MLP neurons of a small language model. Each row is named by its layer, matrix (down: output weights) and neuron, and shows model dimensions 48-111. Each number is 50 + 15 x the weight over its row's rms, rounded and kept within 0 to 99. A neuron's up and down rows have the sign that makes its largest values positive.
A block is one neuron, or neurons of one layer that tend to fire together. After each block is what it responds to, as a language model described it from the Wikipedia text at the highest values.

L10.down7:67 38 57 37 84 55 22 44 46 56 71 71 46 49 81 40 38 58 33 47 58 34 38 46 53 27 51 85 42 43 39 46 33 81 55 31 47 45 37 46 47 54 62 66 44 55 69 46 52 72 28 66 40 58 64 76 49 57 60 49 73 41 42 61
L10.down522:46 30 50 63 43 59 41 53 31 58 50 65 29 56 56 68 43 60 62 48 76 44 32 70 51 27 36 37 29 65 43 62 21 75 47 49 47 45 72 68 20 44 22 34 52 65 45 34 66 48 55 40 23 60 12 43 63 47 75 34 63 37 21 67
Leading digits of numbers

L9.down224:54 88 43 86 67 29 27 40 56 56 30 40 40 57 50 38 31 63 46 48 51 60 58 40 65 52 61 28 48 57 21 28 44 45 61 47 31 50 48 56 80 78 49 71 31 50 28 48 49 57 45 67 60 51 88 37 49 65 57 61 45 65 39 57
L9.down249:50 73 31 41 60 37 80 69 50 45 61 41 31 37 46 47 42 26 48 74 42 31 65 38 59 65 49 51 59 89 58 63 33 30 35 39 39 39 52 47 12 73 44 74 41 44 41 50 69 60 51 42 24 49 42 56 62 62 57 63 54 53 57 44
L9.down603:65 52 63 40 22 52 41 32 57 59 57 64 51 51 46 44 58 60 52 56 51 42 68 31 42 30 47 69 65 28 49 51 41 46 48 79 79 29 41 06 56 59 63 48 46 20 77 43 63 19 43 29 25 45 62 54 27 31 52 41 54 55 51 51
L9.down614:47 62 45 58 59 45 42 47 59 33 46 29 28 34 34 39 48 29 57 51 56 63 73 61 53 42 57 46 55 45 60 33 58 47 56 55 71 10 34 36 41 43 52 68 62 43 40 37 41 64 43 75 43 52 44 71 38 35 90 65 69 68 45 50
Quantities and amounts

L6.down165:67 41 63 37 32 47 30 51 66 48 22 60 82 76 53 37 35 56 50 61 65 07 45 19 33 39 32 51 72 37 52 58 37 40 53 49 44 51 60 76 68 72 65 68 46 61 45 58 69 61 44 46 24 27 41 40 60 58 58 56 42 63 58 41
L6.down333:78 31 54 70 73 41 45 46 51 47 44 50 39 66 56 51 26 32 39 47 55 30 49 29 16 69 36 33 62 48 67 54 26 41 47 46 46 56 53 31 62 60 42 55 58 74 65 28 52 34 25 35 51 35 63 49 57 39 54 53 40 15 39 59
L6.down344:49 52 35 66 41 60 43 28 64 44 63 58 53 52 61 49 68 27 50 32 53 61 26 41 40 64 33 61 40 61 68 71 59 47 42 28 37 56 57 79 31 69 59 76 32 60 36 57 32 56 47 78 25 36 57 27 72 48 64 60 41 68 55 43
L6.down357:58 56 27 18 57 58 59 69 39 74 39 36 51 40 32 87 27 73 24 60 60 41 55 52 66 40 59 57 39 57 33 33 58 58 51 62 50 44 36 52 22 50 56 68 50 51 63 45 52 44 19 17 65 53 49 38 42 74 61 49 38 42 51 47
L6.down412:48 34 59 55 38 52 47 37 41 44 44 73 49 63 48 50 82 68 68 69 48 51 61 24 47 53 42 48 43 47 73 54 68 36 84 56 38 48 36 65 60 48 45 43 56 78 53 49 31 68 62 18 51 44 46 51 54 62 62 29 41 27 60 83
L6.down499:44 62 16 26 39 67 72 45 44 43 42 18 54 39 59 59 48 46 53 55 65 37 35 72 55 60 40 21 33 52 64 30 56 64 42 60 85 56 29 53 42 35 51 47 29 40 43 19 62 58 44 35 53 32 40 53 49 45 11 50 57 49 57 48
L6.down592:51 27 42 38 45 68 59 51 33 58 50 14 62 50 65 57 42 48 53 56 54 58 47 88 64 44 28 49 34 59 68 33 52 42 44 63 99 67 35 54 38 20 45 63 55 58 69 16 68 53 43 20 21 52 33 40 50 42 42 51 60 66 40 73
L6.down863:58 52 49 57 40 63 37 46 43 47 24 50 54 53 42 39 29 56 35 51 65 52 53 30 54 51 51 68 41 55 57 63 52 53 35 52 58 45 38 68 64 78 31 42 57 49 83 40 55 59 43 17 56 47 50 56 36 41 60 53 47 54 41 40
Inflectional word-final suffixes

L9.down352:47 50 48 51 51 52 35 60 61 71 58 43 73 45 33 46 17 73 70 52 34 75 34 29 71 49 64 51 47 36 54 59 26 29 40 40 42 50 63 31 55 43 66 38 42 55 50 50 72 75 58 47 72 37 37 38 69 33 49 54 85 44 56 51
L9.down497:75 55 63 50 64 40 56 47 44 26 45 42 65 37 47 45 83 55 43 67 68 73 42 37 43 56 46 81 41 43 28 72 39 38 50 23 33 54 49 34 65 48 30 53 27 48 35 58 60 60 54 34 63 55 56 60 71 40 61 36 46 50 46 51
L9.down502:87 60 44 68 55 23 42 59 39 51 55 69 35 58 51 46 17 26 54 58 41 31 49 34 32 72 61 59 40 55 44 77 58 36 17 54 71 23 41 50 52 61 36 39 45 34 56 33 51 81 55 25 52 25 46 42 56 46 46 60 51 41 64 24
L9.down840:58 62 58 48 41 63 85 23 59 35 24 57 39 52 18 57 69 42 52 37 28 25 79 59 48 37 72 60 35 47 61 52 38 44 39 44 44 44 47 73 41 71 33 56 36 64 60 38 51 51 51 38 54 51 08 50 44 47 47 67 36 80 54 82
Word-start fragments and "of"

L10.down264:26 38 39 40 29 31 44 66 33 41 29 40 82 51 55 16 58 41 57 66 61 44 57 47 68 87 47 71 51 60 59 83 54 47 57 41 38 36 45 57 50 34 67 67 48 40 31 29 23 52 60 44 26 67 45 40 36 52 42 49 37 49 61 45
L10.down741:54 51 77 33 38 40 28 42 44 63 76 53 54 33 50 49 79 30 73 58 22 37 23 62 61 55 38 29 64 73 57 58 33 41 31 33 14 58 75 41 49 72 47 63 61 71 70 26 65 50 21 57 64 56 47 67 60 87 22 31 32 24 47 60
Mid-word stem fragments

L6.down37:65 66 63 43 26 56 44 63 78 40 25 22 44 40 29 64 47 45 55 57 51 28 46 44 48 62 44 54 64 24 64 25 81 36 36 70 70 67 77 73 48 47 50 50 25 38 53 29 42 62 42 36 58 48 55 49 46 61 29 40 47 62 61 73
L6.down242:60 33 56 39 20 55 73 41 45 39 30 53 35 76 31 42 49 51 46 39 60 54 38 78 54 55 60 34 62 49 73 60 75 36 35 48 51 37 62 16 53 39 55 58 57 56 20 59 29 84 64 64 38 55 39 58 39 54 57 55 43 87 50 24
L6.down374:57 69 76 40 43 31 48 53 47 81 20 59 35 54 52 70 43 53 51 34 66 36 35 43 31 50 67 51 50 56 49 45 75 53 22 48 55 35 63 90 49 66 68 60 70 22 51 44 48 51 56 28 52 67 55 64 53 46 45 38 52 42 50 65
L6.down409:30 72 62 59 35 49 39 36 47 43 44 46 43 29 41 42 72 46 87 33 56 48 51 40 35 31 62 57 40 60 44 24 64 71 44 49 55 59 45 46 75 48 54 79 63 48 33 78 63 44 53 61 70 54 52 49 47 52 26 54 48 63 20 46
L6.down446:51 34 63 30 11 40 37 62 51 57 62 46 24 45 65 74 48 52 54 50 45 32 77 65 41 71 15 48 74 57 51 46 60 19 54 41 65 38 39 67 45 41 58 38 51 65 48 33 54 51 44 55 61 57 46 64 51 43 70 42 28 42 63 38
L6.down878:39 70 72 31 51 13 51 87 42 67 26 57 22 64 77 50 31 52 73 31 80 42 42 65 35 44 50 62 39 46 71 46 49 51 46 52 66 65 28 54 46 39 62 79 66 45 33 23 55 52 61 42 66 46 36 56 61 51 68 22 47 43 46 51
L6.down880:47 57 48 64 49 43 47 39 54 40 83 50 70 43 44 38 37 27 57 36 44 25 27 52 50 66 49 60 53 38 40 45 68 55 76 29 64 51 81 50 53 42 58 35 73 60 51 42 57 57 29 53 34 64 81 58 48 58 41 58 66 49 49 30
L6.down884:48 57 23 38 42 32 34 81 52 59 62 36 44 35 51 28 03 86 41 59 30 35 43 34 35 62 40 48 43 49 49 43 53 37 35 76 35 50 46 42 42 95 42 42 43 43 17 42 47 57 28 75 61 63 65 67 47 66 32 32 48 38 67 53
Table header pipes

L10.down244:64 60 30 49 53 27 66 62 46 40 27 48 68 78 59 37 44 63 81 48 31 51 72 19 56 68 51 60 30 58 62 30 90 61 50 38 45 49 47 53 41 46 77 48 45 44 82 45 38 41 51 54 50 38 44 33 69 65 56 64 43 63 79 38
L10.down917:61 29 48 56 49 38 43 48 39 49 54 66 60 51 31 22 42 54 65 33 73 56 50 59 52 44 62 37 60 15 43 37 51 44 52 44 49 61 60 42 57 67 50 83 34 64 55 25 64 50 41 37 60 71 53 56 23 35 37 61 68 46 63 47
Comma ending list items

L10.down13:51 62 62 41 47 15 33 43 35 52 31 63 43 38 30 78 65 69 22 63 56 30 32 88 70 42 47 62 65 69 55 24 29 43 59 74 78 56 37 64 37 51 57 33 74 25 68 69 44 69 53 40 37 63 39 45 53 52 64 42 47 41 26 44
L10.down597:21 48 48 49 22 29 54 48 33 68 55 49 57 64 45 52 62 47 53 45 64 74 41 79 61 44 43 27 68 24 21 77 36 30 62 49 48 64 25 38 74 49 54 43 60 29 67 58 62 34 19 47 41 64 59 41 55 63 66 50 40 84 67 53
Word-initial prefix fragments

L6.down45:56 48 40 51 47 61 45 56 48 44 19 76 52 74 51 66 37 16 81 55 57 55 48 19 29 50 39 57 37 40 38 70 21 51 45 78 48 12 28 62 25 39 69 65 74 78 54 65 70 74 39 35 65 01 56 62 61 61 66 45 41 75 40 66
L6.down107:66 45 54 29 41 79 28 53 60 54 34 34 34 44 47 52 37 53 37 75 59 57 59 43 38 65 60 63 42 55 34 67 48 57 43 30 56 62 53 68 53 41 38 54 60 59 45 44 54 38 25 42 33 30 79 34 68 57 51 91 48 77 60 71
L6.down152:49 61 48 37 47 64 57 61 44 53 66 38 49 50 76 39 16 56 45 40 35 60 53 53 59 57 47 74 65 58 39 46 61 49 50 51 67 73 63 50 31 33 38 68 41 64 45 33 25 64 53 50 51 63 42 41 53 77 75 62 35 56 41 60
L6.down229:53 41 70 46 62 49 54 55 57 50 71 67 55 59 52 65 49 54 61 49 36 51 66 55 43 15 64 53 40 08 48 52 65 51 65 58 57 46 24 53 52 26 58 38 61 41 88 53 38 39 57 38 37 28 81 56 12 33 60 48 43 44 45 73
L6.down278:38 24 46 44 49 58 60 39 49 56 81 62 47 83 72 41 47 44 37 44 68 53 56 69 52 45 77 61 55 61 45 55 62 33 45 61 61 42 53 50 47 52 40 48 34 50 62 19 65 54 30 35 52 22 61 60 46 47 31 48 52 70 46 39
L6.down642:19 43 25 57 50 38 37 33 46 42 47 46 40 53 49 12 50 51 30 30 59 54 46 80 44 74 51 59 26 63 49 26 77 66 48 63 63 72 55 59 25 56 50 71 46 71 46 69 34 46 58 41 49 45 55 47 37 15 57 72 69 29 23 41
L6.down740:37 36 56 41 56 46 42 60 47 79 33 49 63 41 61 57 49 78 38 66 48 44 38 49 45 72 34 57 25 36 29 36 69 76 62 41 62 81 77 67 83 46 59 64 44 56 49 23 77 56 67 46 70 65 54 59 28 65 67 42 44 63 28 57
L6.down756:60 63 42 48 60 57 62 26 55 41 45 41 51 57 89 57 41 57 70 46 79 51 54 42 39 49 21 51 48 43 13 61 12 52 37 46 57 49 67 57 60 49 89 24 38 41 98 53 69 31 45 53 58 34 80 50 77 49 52 50 67 35 63 65
Closing parentheses in lists

L6.down125:36 64 61 49 85 36 46 60 22 75 53 36 72 69 62 66 55 30 45 56 52 81 30 35 43 69 31 51 23 54 52 64 65 41 77 16 44 50 41 62 58 61 45 30 47 68 24 48 54 42 68 63 58 83 64 67 55 93 29 78 34 69 40 50
L6.down236:45 23 45 71 46 44 56 41 31 43 74 60 56 22 29 83 48 49 58 36 64 31 48 49 36 41 24 87 45 58 41 51 68 82 74 43 55 48 52 49 41 50 56 39 40 40 44 58 49 82 64 32 49 52 56 49 63 48 35 61 48 42 27 39
L6.down311:47 38 56 77 52 44 64 58 39 39 69 43 43 44 62 66 26 48 63 41 24 71 35 65 25 40 76 48 43 20 47 82 83 58 55 24 59 85 53 40 63 62 53 38 47 52 60 22 27 21 58 34 49 63 45 55 30 63 55 58 31 54 62 50
L6.down325:54 59 62 31 22 69 67 58 54 49 66 69 42 43 33 71 62 31 51 34 45 37 54 54 36 46 48 57 32 56 56 38 34 39 35 21 60 27 37 61 67 61 47 42 29 35 41 73 78 55 14 35 55 49 57 54 43 12 65 41 63 26 44 36
L6.down384:70 69 31 22 48 61 57 39 30 38 18 52 80 36 35 53 51 47 41 54 59 83 74 60 28 55 45 30 66 58 64 35 57 39 36 74 58 60 55 38 67 30 38 47 30 57 57 57 96 32 36 61 49 48 52 49 38 48 41 50 31 39 30 39
L6.down518:16 65 35 54 49 32 48 70 35 39 33 40 42 62 75 43 47 46 51 63 48 65 41 50 61 63 44 38 53 74 54 68 89 34 72 17 41 65 59 60 55 57 61 26 61 29 17 40 48 72 57 39 51 69 52 52 60 95 53 45 49 28 13 49
L6.down622:70 41 74 47 59 50 47 50 33 38 43 46 16 86 26 78 40 50 62 55 42 53 52 60 63 61 55 51 62 36 42 53 55 54 63 48 51 67 62 42 68 31 49 47 43 50 50 69 31 72 46 33 71 40 59 29 62 67 67 49 52 30 47 54
L6.down890:34 48 74 00 55 54 58 50 50 57 34 50 41 50 62 73 66 53 51 46 62 54 48 45 53 43 54 57 46 20 57 31 32 57 79 51 55 71 66 55 29 42 49 16 37 51 55 56 70 20 25 56 49 57 51 47 40 57 61 19 73 55 67 61
Mid-word "r" fragments

L9.down124:72 52 54 63 47 48 61 58 34 74 56 70 20 33 72 49 49 35 48 52 75 54 45 21 77 52 55 64 64 31 40 74 45 41 62 29 26 59 78 24 50 62 27 55 52 39 54 57 31 60 60 40 49 72 49 53 47 68 49 28 49 55 88 60
L9.down272:56 45 37 41 48 42 60 68 55 47 44 41 40 55 40 31 72 53 27 44 42 57 42 48 83 73 32 68 65 60 73 10 54 24 51 57 63 53 30 54 59 52 53 41 49 53 39 56 47 44 60 86 36 49 21 35 45 68 66 69 46 43 41 59
L9.down847:53 37 55 47 38 65 25 57 71 67 45 63 31 48 56 51 68 26 36 59 73 39 47 25 42 45 64 66 49 46 49 59 67 51 62 64 36 49 32 70 55 33 75 36 28 55 55 35 31 69 75 62 31 40 44 63 42 41 23 48 69 66 37 35
L9.down939:35 41 14 51 52 53 57 53 58 56 54 40 33 41 74 66 37 36 73 43 63 45 20 71 64 57 29 73 63 34 38 66 62 79 09 41 52 54 61 24 42 64 42 57 34 50 82 28 49 43 35 33 50 55 38 50 49 59 58 62 56 38 47 38
Closing quotes and parentheses

L9.down177:28 31 58 26 54 45 59 43 44 68 38 45 41 65 52 18 30 69 37 49 75 53 49 53 55 38 38 59 21 27 50 78 51 65 26 39 45 46 48 70 42 53 77 57 43 36 59 44 42 51 59 47 62 52 24 52 51 23 57 45 55 46 54 48
L9.down250:26 51 50 54 47 42 58 23 58 74 61 47 32 41 57 67 39 58 42 18 48 48 40 36 68 43 55 39 64 37 29 39 65 50 32 86 36 36 24 54 73 38 77 52 84 52 27 58 53 65 63 21 67 49 40 40 75 68 71 68 68 55 52 92
L9.down251:56 35 53 47 48 74 61 57 63 70 56 49 25 74 47 68 49 41 60 43 54 64 60 54 62 40 50 47 63 68 16 35 72 44 43 42 37 35 60 38 41 60 33 59 29 30 44 82 54 30 50 56 24 71 45 56 80 45 37 95 62 46 25 55
L9.down512:48 45 42 54 41 72 56 75 52 27 31 41 51 63 42 70 28 45 47 56 55 57 41 48 32 68 47 70 46 31 62 39 51 67 24 55 19 38 33 62 46 56 24 26 48 41 40 46 59 65 82 51 44 51 49 75 47 54 43 49 56 54 70 50
Table header separators

L10.down313:57 50 55 51 54 73 57 52 57 63 66 64 49 53 37 71 67 66 53 32 44 74 38 87 30 33 57 45 54 41 30 47 61 62 38 59 68 10 49 33 66 63 58 60 63 38 38 30 53 71 60 41 48 59 59 56 75 30 35 47 37 62 36 44
L10.down463:45 48 80 26 42 49 47 62 56 56 43 54 30 69 51 48 30 70 60 44 81 44 73 34 55 45 48 36 71 40 46 63 53 70 30 65 54 48 19 77 59 55 71 61 27 38 74 70 62 68 44 51 32 68 46 61 46 36 28 56 65 70 57 47
Table header separators

L6.down189:38 30 27 62 46 54 54 63 42 50 30 43 76 59 66 84 65 56 62 50 65 53 39 51 55 29 51 56 34 51 47 51 52 45 34 52 73 56 52 22 62 35 54 76 46 79 55 49 69 75 49 45 74 71 35 35 67 41 65 54 40 39 34 67
L6.down202:65 54 36 54 60 73 50 64 82 72 56 43 66 43 52 75 62 34 55 54 66 35 34 49 57 66 01 26 33 55 61 60 32 47 49 38 32 48 64 60 64 66 68 51 26 34 59 62 52 53 46 42 66 45 45 38 61 82 69 54 65 41 57 86
L6.down222:36 27 70 85 11 61 71 48 60 81 41 52 31 47 31 48 55 66 55 58 53 38 49 38 52 38 35 49 33 76 72 44 62 57 54 46 54 60 55 41 62 58 68 20 70 73 52 60 82 48 19 19 81 26 20 51 49 60 52 53 38 69 41 60
L6.down636:58 58 69 54 61 47 52 48 61 56 26 36 65 51 47 79 59 50 37 49 37 66 47 52 43 72 50 46 56 60 65 67 63 23 30 37 38 29 84 34 41 58 41 41 64 69 34 60 36 71 60 62 55 43 48 34 43 45 41 41 67 29 59 34
L6.down652:29 82 34 69 48 61 60 72 16 51 32 36 60 67 72 39 33 71 29 54 78 56 50 56 51 75 52 30 73 34 42 57 52 63 53 47 57 47 60 41 49 82 47 88 50 66 36 45 39 50 59 49 18 66 43 52 64 35 85 75 45 24 49 72
L6.down897:37 54 42 64 50 74 69 60 40 55 59 62 74 53 41 54 34 69 69 47 60 57 62 74 25 87 22 62 40 71 48 58 65 70 52 39 82 26 57 40 40 35 44 54 46 54 30 58 53 25 30 37 42 51 31 60 76 41 55 54 42 33 69 44
L6.down905:30 46 73 41 73 41 77 66 28 64 41 90 46 59 48 42 53 62 37 34 24 51 49 61 45 80 37 75 43 78 32 40 52 57 62 44 20 78 44 33 45 49 34 46 45 65 52 52 43 61 39 55 35 44 45 24 33 27 45 42 37 48 61 24
L6.down931:64 42 42 39 39 27 45 49 74 82 39 76 56 60 48 63 65 55 39 58 60 52 34 67 25 62 37 31 46 62 37 33 70 59 65 31 54 35 58 64 19 66 53 51 45 49 22 62 93 42 36 38 62 53 39 50 52 37 48 62 46 30 39 63
Digits in quantities

L6.down16:56 40 39 77 42 40 18 33 54 53 24 62 48 66 49 63 73 69 41 64 66 48 22 59 25 40 33 48 68 41 66 39 48 45 68 45 44 68 33 35 49 48 31 50 60 59 57 53 37 72 76 60 55 46 72 73 55 63 52 58 63 48 42 89
L6.down57:38 57 76 53 31 63 37 68 49 45 56 48 68 51 70 49 36 67 50 38 50 56 48 47 66 59 42 48 70 49 50 60 72 54 54 37 25 58 40 50 57 65 66 56 74 47 34 35 31 45 31 65 40 67 42 73 57 73 33 73 51 41 53 60
L6.down177:45 42 60 52 45 56 23 68 62 50 42 36 43 70 36 47 70 35 40 43 82 62 79 35 48 41 49 32 42 34 24 38 46 62 54 51 35 30 39 61 45 50 57 74 30 31 29 47 53 44 51 57 83 52 43 59 68 54 54 59 68 35 65 57
L6.down186:47 50 19 61 44 33 44 36 42 52 38 55 47 52 59 60 31 29 81 67 55 30 54 50 08 47 42 33 69 52 25 77 48 57 52 54 28 67 47 51 44 55 50 76 64 42 00 34 65 61 63 45 49 65 58 41 43 72 56 67 38 66 29 56
L6.down221:23 47 66 52 43 50 55 60 46 60 41 30 38 55 63 70 44 45 44 41 68 51 43 45 59 32 51 31 62 57 40 54 77 34 32 51 29 68 41 72 41 52 69 64 67 52 60 53 40 47 59 60 96 59 56 45 61 44 62 51 68 32 44 27
L6.down466:57 37 54 60 66 58 38 51 56 45 62 42 54 49 43 33 35 67 66 38 49 38 82 09 54 81 63 23 78 62 58 38 39 34 32 40 26 60 56 61 53 62 65 61 63 41 59 29 55 50 74 47 51 68 60 50 46 49 22 53 47 40 72 57
L6.down484:18 44 68 41 53 38 49 51 14 41 40 40 69 67 29 57 40 58 80 53 70 32 28 29 68 60 26 54 34 51 47 75 54 28 48 45 46 52 59 44 34 60 69 56 26 18 29 36 48 66 50 58 52 30 42 57 48 69 45 62 27 41 54 60
L6.down545:34 84 28 42 25 60 56 44 66 35 38 59 73 87 29 49 74 40 49 43 58 71 58 45 25 47 50 30 50 43 56 77 53 51 39 54 54 41 72 30 47 55 73 59 57 75 42 36 50 72 49 18 58 54 41 49 71 45 90 31 45 47 59 82
Table header separators

L10.down72:23 45 20 51 50 48 59 63 40 81 64 51 67 35 66 60 75 41 48 63 65 49 77 26 37 47 41 42 74 70 50 48 65 61 56 27 68 59 48 33 80 52 44 48 35 45 64 20 38 54 48 21 56 65 56 42 14 32 69 41 68 73 47 79
L10.down933:20 40 51 57 28 31 43 67 37 44 65 97 49 37 51 56 41 48 46 48 41 10 65 51 61 57 36 56 43 39 56 43 68 46 49 70 46 68 69 69 48 55 65 29 24 70 59 26 21 50 51 40 63 62 54 68 19 41 73 55 84 58 45 50
Plural noun suffixes

L9.down130:16 40 58 16 67 33 34 33 39 33 64 43 59 43 50 66 48 52 47 52 51 50 53 40 64 52 57 40 46 34 82 44 69 93 49 41 42 51 37 57 20 73 58 45 56 22 62 61 63 31 39 39 55 61 52 56 41 38 46 56 45 52 61 58
L9.down215:52 46 20 47 64 71 66 44 52 40 58 30 38 67 66 54 65 42 42 47 22 32 69 65 71 56 49 61 57 27 59 44 48 29 22 54 37 47 09 73 45 51 52 57 57 68 36 41 35 46 29 56 49 57 42 40 39 57 51 67 39 52 80 51
L9.down647:52 57 47 43 19 69 84 45 33 45 26 47 07 58 57 51 27 72 83 31 27 55 35 53 53 58 53 58 35 34 56 53 55 33 02 39 29 43 43 61 46 55 61 48 60 48 40 39 60 61 58 31 50 54 31 59 75 85 36 57 53 46 51 64
L9.down697:66 55 30 38 45 50 61 50 73 64 26 64 26 41 51 22 27 40 72 39 76 58 41 45 53 50 34 61 42 40 57 65 51 28 60 49 49 55 66 48 49 49 54 37 51 48 67 39 69 11 87 64 39 53 71 22 21 74 26 30 39 53 38 45
Table header start

L6.down264:45 68 41 56 53 73 52 56 65 78 68 42 34 63 00 54 36 35 40 32 43 58 56 43 47 60 63 58 58 52 27 53 48 69 29 56 23 31 40 57 62 34 50 19 32 65 46 49 28 35 40 46 53 52 37 31 69 70 60 69 52 41 54 37
L6.down272:74 86 29 18 38 37 50 54 26 52 43 36 62 61 64 52 48 59 60 53 40 51 51 61 55 53 61 60 67 77 62 69 38 31 49 30 38 52 46 54 40 61 57 47 68 56 49 34 36 42 42 42 69 72 40 50 56 35 34 55 43 65 58 19
L6.down310:47 33 32 72 59 41 31 53 63 71 67 49 37 25 28 35 58 55 74 59 27 31 43 34 23 67 68 43 52 56 51 57 50 36 34 51 52 39 26 52 40 31 33 58 62 73 54 48 74 48 61 53 65 35 57 67 64 50 47 24 68 70 39 26
L6.down401:38 38 26 55 50 49 44 36 40 54 29 50 48 61 36 41 42 66 77 64 71 11 22 55 53 54 46 20 41 36 33 56 59 66 40 34 47 24 36 66 57 57 26 60 60 57 71 50 39 45 28 77 52 51 67 45 59 33 44 60 55 52 55 70
L6.down541:33 65 56 57 19 44 54 44 32 72 50 66 55 30 47 54 22 43 73 22 34 53 41 55 56 42 41 52 52 24 56 53 46 35 55 51 41 63 41 62 77 55 43 55 87 40 30 28 61 61 41 65 32 60 41 55 62 30 44 71 55 55 52 28
L6.down595:54 57 26 46 53 41 37 62 45 32 36 55 72 43 46 56 62 47 39 52 33 46 74 27 62 55 33 31 35 52 24 73 61 35 43 78 61 58 65 50 64 40 85 52 59 49 42 33 46 42 46 55 48 57 56 54 69 67 25 76 40 59 59 47
L6.down619:54 31 27 67 18 43 51 22 60 61 59 50 51 52 61 42 78 37 45 63 41 63 68 82 60 70 49 38 32 37 57 38 39 52 48 57 24 29 63 57 32 23 69 22 30 58 34 42 30 43 29 35 35 50 32 25 28 44 50 49 67 42 75 50
L6.down627:14 58 64 40 65 40 37 48 43 48 38 40 30 52 35 64 35 35 64 45 64 41 65 53 26 59 64 53 53 67 59 28 46 54 23 61 46 25 43 54 32 59 57 63 58 69 38 40 49 45 61 36 51 59 34 45 40 47 61 47 66 43 73 49
Word-initial "re" piece

L10.down243:24 66 37 49 40 49 83 97 25 61 70 45 32 43 55 66 58 40 54 33 35 38 38 58 44 47 33 43 56 40 81 55 46 58 47 66 41 54 54 49 48 60 50 55 39 56 48 52 37 43 69 31 33 67 35 51 80 41 62 23 66 30 54 60
L10.down567:58 43 54 37 53 57 50 60 36 51 42 38 48 61 59 35 54 31 35 61 40 42 32 38 46 37 61 70 53 41 51 86 70 35 34 22 55 65 51 80 43 36 43 37 55 48 44 52 72 53 46 49 61 37 33 43 68 65 41 51 57 34 68 99
Title-word completions

L9.down126:66 82 61 45 44 35 69 69 71 44 44 57 72 42 67 49 70 33 39 45 69 26 55 62 53 75 62 58 20 44 45 47 21 48 64 55 46 56 69 62 59 30 66 35 32 63 06 57 61 44 50 42 43 42 68 50 37 51 41 27 54 31 57 70
L9.down705:29 70 41 29 54 47 62 57 79 46 58 20 42 42 61 56 55 33 49 43 64 18 52 42 52 74 63 45 51 42 69 48 47 47 49 43 61 54 64 57 77 61 71 51 34 57 48 42 45 43 67 30 42 44 40 31 50 24 43 65 43 58 34 64
L9.down843:48 50 60 21 77 63 30 60 60 58 73 52 24 54 49 56 54 53 59 61 50 56 73 43 66 44 49 64 42 71 53 59 47 45 33 74 43 58 56 64 69 65 00 55 65 38 46 40 75 33 46 50 72 40 43 48 45 56 32 59 39 52 35 23
L9.down904:44 69 62 47 80 81 62 53 76 51 33 24 37 41 52 43 71 41 52 59 49 54 52 76 61 51 29 65 49 31 51 35 78 51 36 39 34 37 61 50 70 55 55 61 15 50 46 33 43 64 40 30 32 75 50 56 86 52 36 24 43 31 20 39
Plural noun endings